MLP neurons of a small language model. Each row is named by its layer, matrix (down: output weights) and neuron, and shows model dimensions 256-511. Each number is 128 + 32 x the weight over its row's rms, rounded and kept within 0 to 255. Numbers have three digits each.
A block is one neuron, or neurons of one layer that tend to fire together. After each block is what it responds to, as a language model described it from the Wikipedia text at the highest values.

L2.down771:173108145131138164159127115115069099082097137128166172106049118171124151150112112128134134135168103107148208167177164152157102128133149172100131155190136103154105222150143156106182181127131146164067095076124126097191107127125101172148096107110113116145146122123126086163129093190146164151138139138065139167134164108108098176092117146097084158183173082128127208106125181148155175105111118140181120179055094146136093110140068145076116182085089109068131167192151142125116123122120124107146124078105108185212174111135144132142098146174134157124095159122103140116095113117135128135104155110150166140119097105128142146136109088093131088098128147137166125209109153129160142042097119161124087117156156130119087144177122096073114157147174134113108079138120085178113136163173119
L2.down1342:114182092102113088153197107129121167114187094125177166101131079107118118129142139110088128170121126084115154103147124090069136087140172170083082136107082162135189158105036105137106138130145135179218108134147192125124128098123117131113156150137097099096152129080200144097073169115152133139168165117166125134138134101141203142138160144131158158127127127103095097072121164132092086052123176154193149127134109073117070179133183172077121132141107095149107107136145063095149141121156110154106180096095184135104137166174071118177121165114113129102084139100183127117132116202145139137114137173103163167074095152144108125164087168129106131135145104170136107116112156100167113130084126108068105052125148129129117159160153093102190111130092137134161103158160134127137130104111099
L2.down2335:164146113096119135079081133059099098130159136147121148114096164131141184137088166158121111126100087137151149091087184133118142145134068139102131166069091133125127074175132139107104110154080101145086144111073163137110107151089110107149104090171134105125096139120136118146148124150079113088106122121073153118105110102116132101167130120123103117128141142140144222108112108186109075090135098117175134125179132127104099112061074094080148214122106085069063184133162143103143126119158154145084130095090195163176166113086120155112098166216142108078149130140155099166178142118108072083131086140163176147116111110134120152194124146089180099156149112050128154156118151119126071103130111136093099171186165192162134166145059163110098146127155149145049133157129141129132102159171123
L2.down2704:151094145092088125160095136122088089158151136043153124072187129084160146070099097106128166118113111183161171147065149161073119118120153091076158113120162130164165077148095096130095128140105153172131126056166097099137092164113137143165131179142110120168112141130159129131086132112119116112114151126195145118081149139158128146101106161158090129138155133129184149088125175146111163135090118163134074120071139094158144113090099133152143155227082162120100096123104130127134160073120168110116110176125184084170144119157214117173142142126155130078124083142125147146158160146147058153077137111119187146141138106147128136125105134138149064121131170118086144133066162123121122080111166090110082156099130136142120169180203119120126126156097087092101081173106176189091143164121136
Description: Initial n/m fragments. Single-letter n or m (or N, M) tokens that begin a word split into pieces, such as n+itrite, m+anner, N+PR.

L7.down692:136154180106129164148109109130119095087170152187104113135103102155116146121093134143143130127158069113124099155079118113157121084136047144154086132132142138105128121152119163127090093135144096152039163119174128123145124110106120144183132147095127105127131125139141155111129143151110076126086115203148115119106168131153082109000200139119128131132134133122130198094081124133104198117153091077169140087178136112091102092090099156178099156056128111101115125103106178119114114083110069108123105124104165157161111138145084113174105154142173100100135115143112141113138153121121126100142089165196165201178126118108115114145163158162139133199105130137173101124130119121131157148115106107109088157097217190154097148093158169176106095096126145088082100093093147129137152090182099
L7.down2309:165121130075168130184159186163192089124113076144156152116141149126093141141144146075104110131147149186136098092112150091128101150095130145126107195110132112154116110109121161114148074139147125138120129103085158148149137160112124138176124148179182115115114162101077198150101157075151066208123125115213132141107111110125147088151108122211179129190204131126180107119112124174132162130079063117135087106148134179068099055084090110146087162175092182105099151107132149164155140130120122107147203128100067144123097097161168103174149111109106153124177063167105088152121149089169113118132098188170193255117153101110169140164139158130140089134172116104112081129091072119137143095090090119158156133061107132093144130169158111149151113071058079064144081162155110150148156107072162
Description: Word-initial N/M fragments. Single-letter first pieces of words split into subword tokens, mostly n/N or m/M, e.g. n-imbly, N-onspecific, n-itrous, N-aga.

L8.down1219:141142083113047130097171135096115096098081171078136160087068150103194104128136145121141174136141230144073105105113177122080130164178124123113179124086216097141135081152156103152117117124141091120154180142110100153134082173118108157098067122074120108122106135094093120156140129123137143153124123109122121166126135146108144132091094148155133111133114127133155092094161139128165175094174115140112052150120178153128155082090107121133083104092123145103056082129064160153131087168151121136125134143103141128129132185154148139135155209117097110143141135139161120119102128129128156111121141169143151111136122085142192154101136145089121176141083155106118103137171128136091210116110157072091162156087131132078153099191134081162141157176155111129203118168162110097150118183070156
L8.down1416:150020125134125102102149133110204105108150130183124081107145114103151124080145169157110098080125096121161113132137176116133094129059140116109067101136152161114109168076132131134145116193198137085101166111149154147121095102198133121171105135080124109151110078084145142074157141115104104172139107110119135111121108105124113155129076149124139141084178085088135088157094116189087117101139116151190112081122094141148118105165143131124118142159165118111143172154140101101143169143164122116133158130134212101106125214114068113123090163133143088177105109106218142179117162167130148136108154135142130146178134078163081192138152121108159053139123137138104121138130087070153078125165107185074160145078073141167128155087176097106119131129105053144142157155195083092092158162096135
L8.down1573:089151123112150118123115111175136149116138123094130166170170151155120064136147131138131111112114105094173115133122078151099140102081112143105133123162181091175068138168112165120126119113130124094141139158093126134179138108128123145105102149106075174152121116066105178197151167146145197150087137168146172169156139125152112081104119149134119157139137113132142127085164120135046187158154127174136122189140167082108099122078117136118146108092165100067122133112147164150138103112176153114145156122076080158104190109111146142100100118108173103060112099168068208114131096155153129118145124163109183131076122105097139175166129082158122120085108067118063117113080162168107166168101126104154088141150094182149130117104162193138148088099100120096134121123135118075124118125140101
L8.down1722:168095125125171147163120132068166160124129128113124090160124132052080121141141100143164092138146110110140116083138157080126094118068128200090136118110094105109117113200134118169127057116163090171148073098165116126090199120122108070115125155155160171159194084098131166097119195090137161120121167192091184116161150190130146107118125082119114091094149124132164178123097170155108128130127153152130140117118109121129110078176169149110129136111073128080161138104111076132106141088075134103119175185121130105151134127131129153111130156146134111118163142116124160095124110083102095091079143123115108140126130099112112107111110159131137126153154151125115103100094127124176185117172160121100169165153077108117096156128126092104118196101122116132145149060172147150170159126176156
L8.down1981:174118166087111157172099109084148159149127096080134121109174196126115110119085101126164137149112142095149183133164154159076136171096188152146151108160112147124099129100147122141132112091184120117148154174173121114132163156065130078129152120158142169117103122134109084143126155135174104126180124146091097076182145007136096104171090153136171154119173100088144118102129109055083063119139117127044175154096153099170091180162171130098142148166116157158078128152119202089129132102176149129170134139134150132144113127142126169158102119097100153121156133112114106158080066152115139104112186163176137129224136136141126116087169142100122105131088093149171113072115133122205104127094091135095105133123193122140183131174130132154159104123078112106163097126104144129131123053070124
L8.down2501:108108111184143141143124136125150067142113090159176135137145163123083142103150042122137115153119158142116097140075128173113150115177107104171110127128111106127085132129144134154172150112172118111165167150140152154070114071161083163166143125113089121061170119182103094098060144132142099083131134108107111103146127146143105158078138102185150093100154158118152129145156137091134130125072174114166146150141126177078110108180116082117151094102189107122178144187142145148198113084217066194123102154141052145107098051101134104111133145111144154189087171172134120099095098130127187161078098106138142087152089129174136100139144180139130092101138114135100128137116172114195182092113134079140126041170212115150151096116117088134157162105106104108139119133147115104172136154163129
L8.down2880:098115143065070146164173091152152146138196154105161121134099136153144098142082162025201154097153097166159117111182134169079122132127095125151159068093133117127172016131126142171166143149098107140126157121188149150147131124122112189123141091130134118119128116176106095130142118169101069143066154125144133149141166091172123082046135138108145168121134098096122083085073147121200192115151139104126074127131122175127158141108095114154219144154170116146123110104119133138130121139073134081151114178106172172103218165091164140132109108162130067085161129193141154107113156109122068155113119134148113170155211144117091137122148085132222126142120185139129134062088138190132152100112170110168174111156136156102157083104148255149141094100097160075106131105121112118145162164120141
L8.down3047:115095168116118145074148157128110133120155106149094068185096153117119138140159120094159122156121139128146112116129110138121112112117072143187148141122135163176076135101179180119053162147150151134164173154208144104143119207119129173118197106112104140111122124122102094104145165158120188102102216091141149049146112109130158166101152106116124141115190187055138135201135130082084104149154144101103147076144109133117133168155122082145113166143090158100133162078121130078165070157082092054136087066094101204195141117108083114114144118100140184112160118125092151094136139122098127089121153111115134124163138132100081120112185118132131133146113163102063089114102133124134105194058092088154114094160097092178094172164150119138146089116115140080083115158140105137062163138096117
Description: Word-initial letter fragments. Single-letter first pieces of words split by the tokenizer, mostly M, S, N, m, as in M|ore, M|ucca, m|adwoman, S|ally.

L7.down1120:149104129148107124125170206147147132125085101096142101138141151098098146113105142160098125173184070125105115149110144115107073167101196137131163120111152133150194108165197141119155137143142118128113090129125089115063118108130136102088190129100145109138146159121118063158166111205140060120177133108109120111110115108162145146104152090133107113061145132142086139125137139080178134111131255090136128147119136131082137101145156098107157130134134121128166161134144131099110124078126149142120138151140163175159103104139111132180127137089121122161126178155112108160099079109112158121061122085108166122101105121136127129134127150141129118108102158119093119174065141072148166143109044102082098118126078112113100155145108149104140145141156113185197134111097125135150150107114098
L7.down1528:161079163150157154134125203091000107129106100177076102166104193131098158099134141111069117166132147168072087177121110120146124169184106181138187092161143141157164159122126218150114112106223072173103145178120116108094121108104147117161133161110088123101116155126176138131084066156132079107120120106149127126115134139172128138170151147111103116152134126168058108069081150091139201115147118071145134136137093131150140108099169153098148134122123069146111170169162092087104128129124124159114091140122127155162180104113160091133157134102086040185156194185096147145158101122149096130165136043108157146084074115089126118168163141113094145103080078118080128118151173123154137122111136129153132109112065151108148165080142149101110128129116140196098160093048129120073082126156116
Description: Governing prepositions before objects. Prepositions or verbs that complete a fixed phrase and expect a noun phrase next, as in because of, part of, resulted in, led to, with.

L8.down115:137162108130094112116130095138157079134141116099149104143137131118135127122092120161158102130091147138150122154106138141086110115136133131123149099112153085137160129194158186133099107109155132155134134134158128125079132139121113109117132175119162116097098110116100139127177132097154158115089128119103099110095108115091147154134089140150080113105120117112153124075076123039129115126124255149106117137098133143102142119120106114131156118124155121111107141155125138185141109086124154130185143186127143107132135105113111141127158105099137158105150129124127150129090083117112079101157096116122255109069132111105152146155114199116144139133152100137108139093158135140145069114133146151148112111136150128110127118132100087184150137138104139154204089093107092154145128102120099
L8.down352:114136097127175088117122093194087159110088122027157139152117142109153084140088150169112135174154108139130085123144093108097129149136100122134125076105142134118126112144146141112097117132143202122195130131124129212129154088141100119126074097157155123151095140110161111110173060109130156138177143069070085073119167112128107139131102124128126173118141159122111120109139055131056065130153239154166093114087160108067090170161191133117166137127216091136160198128131143055140134061111111106132078150097109105081124168113131108178154116118084122085152111143120159158149135114132150132167093141120080132154094099071059123113105161157101119195074084109122132083165125061160140135135149148131122124112110107149074133136149156081109138103116110068132162170177150160094108158214124
L8.down500:116126073131144135110122072122110099132094111152167102105146106090131152102141151165172113121109100130151127116124173140146104100151137084157116141119205106159137119136208159149147136174121135142146104104139146155126167101104149137146161185141122144173120109060131150121141160093123173098107114114120109112132158144105174130066117175123106166131095123161117202117125134091116172141120255133134136091123126142089112157145057071092166139072141085105098117160162122169117159138147119142148110141156096067159140095107077177179127120051135092122123120156108098131093153094125138101131086124077110109068133205121125108177114160142110163129116129114142095116124128146133109126145103173118100122109126107099104115131135098124165153164141113129133071104051123127128148096142100
L8.down508:173113147111119133150129125106158174141130116133142090161109129137134142145049101127188147108097060110205132125100086167121118156108149117162136127144129114112171144158129156037100062135108081132201114131121155043119085171150178154121138126125152110134132179097099129154077107113102153169060082105101099110152081102104093155117157089134174142113110128159105113157132124142154146118114255105131117122114139105077090179134104152088133145143151141146216135162147104126161107138073192204113116108101142083137138165132125161181181147114134111125150118089148109065126101141080131103077116150140138159162144138144133112117154099120158116114116144185122149142116140139155132099098095102181131126089124130194136130111202126077094111172107166161130179175137080112146119146174231
L8.down796:123114126126117116106116147165104142125132113070126071135141116114127100165133110066218128183179113113115155132083147119099130113094079106101089136126140122145161085161113128082172069174145096185151111132151109097170159150126126127134060187136084101146136178071190124139143141114123216158111144095143177156155133044154106155109112084116146105183122147122209122128108126124125085177144255144116159170103099095145149123115121119106155134121137140140123105130113085134153137107068126167161182082130111103057103104124148161134136098160114111145131081138193140178126101120095110162142101083163091126093187182144113139126139128146104112163123096174045089181109190131122151089137107076104098118139162168101153103116162153141140133161144143106145175173141141134109209193109103
L8.down1400:074134119150131169136137163194154069186142099124078117121193126136069160127127100135131136148151130110130134128174139172107132142081108179156113111137136107151153110083154103136103165074098176126110142081094145161067139096150162149153145111171130089185145086127102195169135105149140061120110133058122129135120134123121079098126123164072140081158138152163121110099121156139125158142100236128124156127120178199187097093148121109067105067154147128151138164239071123136123207114144161134131167145131150065111118126119115158133128078104142085158136146124063106134155104115088146180132109135135114107118151129174102152172094160082077155140144151151153143180144168038144124147162106129083119135126153088197143148135120125111121092140086120121119125115181087101086134151137074
L8.down1477:132074128115130127167142176125136075132111131157113115173098160117159171106144140146126106087143194123201080124120115181136093098128166102134109172112108103102144128109128117152134128125121143143139118093138135112164071141152152117067143073153150139128100151110155119145139096147093103129125126099138123143108125113107145151097077140148096111112143128136114144113116175115104137112120255123131114106117112122127128125093112127137137110110149099150168131144116112158131126084139149087109130149101094117146134121121106100152122137124144110163141137105090114101142109154149182131135079108116095130121161093140151163148137097087074127110141151172145123116138138139188137066130130078090126138140108106117122127166066097102149149125074122126119170124106193120142178156121131
L8.down2775:122149142101122166155145138133171104144130137077086096139154130151138088136155119080146125112172127146164140078138104105141094144165128124191111095119084151111132136129137177138117135156133162140149167147114149100118104121092159138093120144141160131161112115080096125131112128116137128091075121115077092129111115082118126145107100123116136139146144146117141143149155075127103127103103255109163128139153102141109135101151129127136156120098133086193133122149170088173150126128127134100184096193105110169083126125112109131164132137173099132145173085127150172172124139030119137172153108162111177091130106127155138132156116108119101134114144133131139171147147144082102095097124124115130087152161132128137148130131124123157144163098109149077205026106098073135095102151128120
Description: Post-name continuation punctuation. Commas, prepositions and other function words right after a noun phrase, often a person's name, where the sentence continues: "Tariq, as", "Ibsen, his wife", "presence at", "direction from".

L2.down1054:137101173166056081238144153127084123128185055147082179152103157140052195143167133133088097109137153137112183164098115095078105150182130105131127108166133138189175137118177106193128181168149084130097120156092039092103133132115149054113134042165144114073118168146158191126174156175114149205165133122159135107118137127155141136122190153181135080144181170119116110092150092087075079150117136101166125148116112125162139065085137124094141138122101111146156107124159120156128094163142089108090130120100110138114107124167094093039106129115122111138089137110108092146095154163129108105113155097156144112154089169123156128132100154120132124131113065174151165122150143092112118128159106113137117105086092156119125134099115155120124143140117127154106104108093096169139118103140131
L2.down1309:031164098130129141067104201117158102142136188096105120145042156156065074121200073084100113126137169181128161120124136082080165065076134162111123128085108145070161092206123122115071150173088095094130121102096132157141107161137190125119148138118144115146157096184119159126105068137121146116149182103123110139118135077188132161105152127159062093109127157100114144152107120107154177100170153129234149121196164115141109153094189123180165138119084098158139184121134129166121103146092093112115119127125118144051128176121114180113103116173121175218127140109163117195147140178134109145077130139092116173157077143163135177155098110092132167146171119126112185174122101142138136118158125152108141092112098087079134141139152097095075074126133162114137111115076195109181067106164096
L2.down1758:117123177132119094092119133103149159119149122108165105163105054124179155140215128143095146120084169121182124143144118143158117104102115081117118116048131144135113054156094184092144142114111132151181118083175121105112142148104202110155144106141110088176097080143160125139110129191169147145120168173181103091094094120143136111140071139138091165128146108100086127133130119198176056087175192146073119140202095126077150137136103157149155082117116185148153153097086102098132133181142123068117116165134085130111117142095109107164121170095121114162118113089203123124154127126131135118070125157162123152124151152121167122083103142156113124104181155100137165107095133107096147090213134101122160080191157099136130141130124121077123228123142149075209136105170137127132152143137114
L2.down2346:128148083152112126147118151170071145172129137079141115169126152141058147139131105079096203185139118148135084150126123116078150122060150142095136109065135148136122138186142116135091167150125079123095112085130074123155073120192113171106132102131068141092121071167123114129166158114145139074156122185110097144145154122158106131160165122102116106132138186134151180162148153111184096129182132161169139095142128157159086147072175121109145105145108073165107133105075166151121135116088129163119073231059139112104140148100092146083127108174097096147091128100128165176084131124238127087104139108117150153119109148142143152143140141140096069146183084109130177135121098112142132089130012111153122070108070122134153064129119133147046102142186076126134179120092172114135084139185094
Description: Critical reception attribution. Words introducing critics' opinions or reception data in reviews and ratings sections, e.g. "Review" in "Review scores", "Writing for", critic, gave, noted, reported.

L2.down1359:105072128151122141114109231201184159147077082113119137140126105134200113154128106143142053123153165125096165085133172109066090138092109156165073183112148144129132124163102068111105136178155099128130127197120128100149184154024139148035076086147179166089094091060093088133084120122155178070138112148087160043146085200080138149068141053097151078129136113131143115089141112157092191151103125181148164066127118155090130067086107104084130111152146138112092168116129067098082153095144158124137093133122123238128149130137061124096150081206155172136130118121134147132122108143145121135183103136186118147112127107112056113140123150160078100070090083097153146152114141124220185113144064112143132143140076119164145123148119094133168176094160127155088125135089127115133150173188145
L2.down2591:100123165087174122069129149132168116180166150143084114124124068115125120178117085113192085111107146130120114125104137109160129087172123164148104093135178171113079112107113218097073115163147093118123104112147120110119135133156098101124052105130091132117145143156112144146102159120132155127088164154133128151149129144096105157149131165045119091171129124091085090078076135144116140034133173200087080126132100166104084117187107150150075098179102078121176086141048120126168155137106103160133114126147142098094129104107112166111102204164150112101068160119236151130111113141108114142101155171146148126115080126064106136141215131134131102076194139125074128126165168120109112112099147124191128157073106095126090107135157123140134082131146115133134096151113092149136112126080122
L2.down2649:127112125061148088127094141136150085126103190142129109123102165114098135053115117099149132177171175102132124089112124146106141126102145067139092160125017113093155131141149130081151118117144171179068177173156110079075145132181120120144152141155103127112099182143151109119151142105148127123210140075143185148070081135068103136118147124123134138097122104135133163165107171135099135142116158097078168099136161124136160113121193124130128139120085167082093138140177118154142110098132185111141171112127179113179079125140095119104162101112084177120178121072185108118172142129089102107171164119144135141036125122109077179144120123083156183127130176168114114146093086153117147129068122097186182100111137148108138135156152159125103175146135128147072124161139119087114119102199082
L2.down2869:103119157105102124148126186131074139128108128120121141100143128128148132126158053141139128075154207140122181146135139140129096148127162171133166066081195155171082137108123097138087097140125098117165126142172157127146147116116151080168072134132190084092155142110127102129166125080193174113125156170133179066098104134114099106130132122059114097097147103148204062114077093101102134131157168130088112108107150150120137075185184146121093111200118148089163107096146155138105084102107109112089151140129103083090091100088172154113197158129095071139123140135181169148137080137125105112145149119136121137084146138083156155138165135077126171115102153156092140136108126089145134109143124101179171066133101095165162098183181137070221148000145128109155128140082147149160134134136135
Description: Clause-opening temporal prepositions. Prepositions or subordinators opening a fronted adverbial phrase at sentence or clause start, mainly temporal: After, during, Following, plus if, as of, because of.

L7.down71:113116120082124149099145101145190110146102088139124085077120144195119107083147125128095135176130147128093102141126149185156189137108143166121127139117183141096162100107136144146103157094106061126103196137124136110082139105218155101132145128126157138106141115156153142121136130123118089151130136110173094170139167074189140135127134161192113114116093119136211101158155161119133199024090072141110110050107141093172108081159045073174153141120141086157078145119143138147068102112188119136128118137132159135115116155130089104112121199183174105111094162111120079139118115172146153099129106175154142165107072170152136145147143146104176111172123096142150125107124165137131202099079153137110088131154098119105127097099165093142102223143086139103151080091157133148144152096133082
L7.down1404:113130128127094132110121170128164100158166151127153128134140122222112122113162109119100097165137135154125147121148122161182126097047107149159122157125116155122174092131105131160173156096083089139115107120118066168154123144197109129113182155146115107140120094199135091094185165104126122162123102152175071146119127131157132143140186130137096144145091168120154128168100112105084153049110081097149113141077107059161123106142107135134118152111146070199134153124119104154124070103200125193071069191150088147101147124185083122133142140189132126110168121075139123158150131156116127107078200144151120161135146191176178128121132155108116099160179110131134172144128131090143147129092163127108149131113105108161215152142094116120089089146151111129088075130116130151150138129178076
Description: Speaker attribution subjects. Final token of a subject naming a critic, publication or authority just before a verb of saying or judging, e.g. Rolling Stone, historians, critics.

L8.down482:146135124113155138132144125090141141129134117163147095113127167153208133152103102094109151079187097124152138123151145088111128117088096111175147115105173155096149084184085149138127148165120159111110121148165093085102097083144086203135130118125102142103051112170132158135149045119098100106122128128130136134077146143127095148146150131104117109081089124113174180148162133101081138082148148171055132162114117112105094121135151112134144083127122106136178080148133147105105158175136172115148152167142175152124120093155126147120126124160140138156132152174126059138139146130126107099110120112147110154102113112125110098125155134118168119127116169116205177142160127080133142109198117106114120176120086083157103183110102109127145152125114050134140153136097081229121168180141131
L8.down1666:159162095138106101130184134079144094146077144152120126132093103135137114101141138102135103142082149110109113093142127151134192060092087137107108175119152102140148103209115070107034129069109097094087124133112105132127114154136168097106094066110093110079095131135114078106104164065113138182124110098156227098065192120147102108102097111126139101068129160133117193085209092035160108136190150127149123176141155154163051125159060195107162100090162144145121191133153090130100129102103100100050113082084132140182093165186111140085125148154139057158067104093135033104148173140068130156177084176136185143129100115133109100180172109092150153095140193153110061100126070134103124126099117142080175118123129174134156154134147132078133174143102092123131146162125145133186107161129096
L8.down1779:126142093133175107159148126116156109123045120156181125108061125107113150092201158092105090159174132133167107148168156142156137160126076143175152130171108120136116127147073167130129084093127090144110129113144152184116079106099125172112144087067098124162124109126102138130154214208070154140135129108136160148139119115078114103164106128158044108170109135081176123171166139035086151083063128142121140156104172114130119095100066059163140155174116132210104127136082093101116116142091201138088143179098142115155063132138099171111100103141207105136144125144193087101153142144150118119150136172177139137148096141139147123127100112168146088093093084132115108130128132077151115135089141112109121116139114142137126162087155077057110191137099105155157151161114121142173146081151146
L8.down1888:113126158123136172142141109171076127048192130161166114095174184115164105105158124145092148151179112155127171142125100111112111134109124126127122149119074099126144138149133100134139138099109066092125128177107224082142123130123141132123085165119133134095139159193136151126105125141101117129127157131147181172152126143110112092185125160143076146200147112102155130131138127126087146118168142115120115127149149094158164145161059165177067191138151146117151098103191150126134149100139183128133172092165139163132070101109114088108157117121107106137109086097110115123162110172071116105209119123132128083169116135153131133093107115128193075119103163140187061072164134154097157132135118152161110144095168150071051160123159086134085163131138159180151118185169219122132130077126093
L8.down1938:098066157123109134110092136078210163107137133146150093116164170136148096102131116119127083217143136122149178149122121205107171114139102110148088113155137129145173111118151090129100152090121129146158172142134162099126123157163165048127167122100102107133081121165112154200124097146141149176091151115160132103105106140100128132131071089084143107065135177067119100080107107136082141146131070094120153131146109140160075198130116149085152156147140103121148157076128078119122147095080139130111057065142124103128108115126187178153134119167159126127144150125101111156123121199143129105127166109064108071118137107111097117154095086135124099123151162181202124110204097125104118207184130165160149126198184114106129098116181112076128083151172081131129099119160120171128128125107176
L8.down2012:057125130145081140103110137143164086144137072083116141107163082127121088155156087152105105117104158218110102156120121148123132141102153129026169052165179170158123157086144137094158179139098056125137112141118114133134144096126091170097109092186141224149140071071139114185111087131152145129122193098190153150124140122111148059152125184149160168145104179132119090155113152190124185179150102086110154150126119126182120181085126135167131106115185186152135136088177138116101169106056185174125194118103103169083141129164065153167132154091122158115144180141167142117080100111105106126115114130140146128074066114127068112163099110162103153091100166108139165183106122116111190137115134127092183167155169110158118204137085178089155125176115093134086177078127077081161125116149120
L8.down2273:143121081112116137088142125104159175082096104207185111135146099161144093177140117159105112155094139168154104118170171124062116131127082145102135097116149116143081178159137174113116143079153137101065128193069106092072129130123161131115066169144149089151072118130191137153138086084120103146146126134095126120065143121128126128120132156168124141091104142135152170091180182110157197165098018099069176149113135094104112103124107141126133123117100127136110132138166100109108116157152123134076141131124098143163175160095041065184122153129129116134156129091231122073176097193082141121155120050074137155145114140154170113097216114174145109114173163153121106127146174148135193166106118123164049112131121088118203065170113151185128139103098152099120100176081227128205179138199102
L8.down2670:090048103135076112154146139120100133134155137082138128132118113107092134068152093140101125149172122141148143144166139179137091096089109083145165105206135162115150062082106123112139129173077138133128146103150133140112090131093117101094115128121067117134126157111122106150144042124126153130057168125129053168119163159128144127173162134149122160154137143127161149176139145140157176130118073116146158142084174168096107084097116136202126166149160140110078162147122138121094145144134162121063095210108143142114187141140106160087123156137173061073097111149185141122091106141164138116077123101139126121137114184012124110086153092137153121101117158114150086146103098084141153044110118170111102072146134171083124128079082150093101092093101097185149145131139192216114149097202112
Description: Predicting the next verb. The last token of a subject or a coordinating "and" or comma, where a verb comes next, as in "Shippey| comments", "her claim and| heads".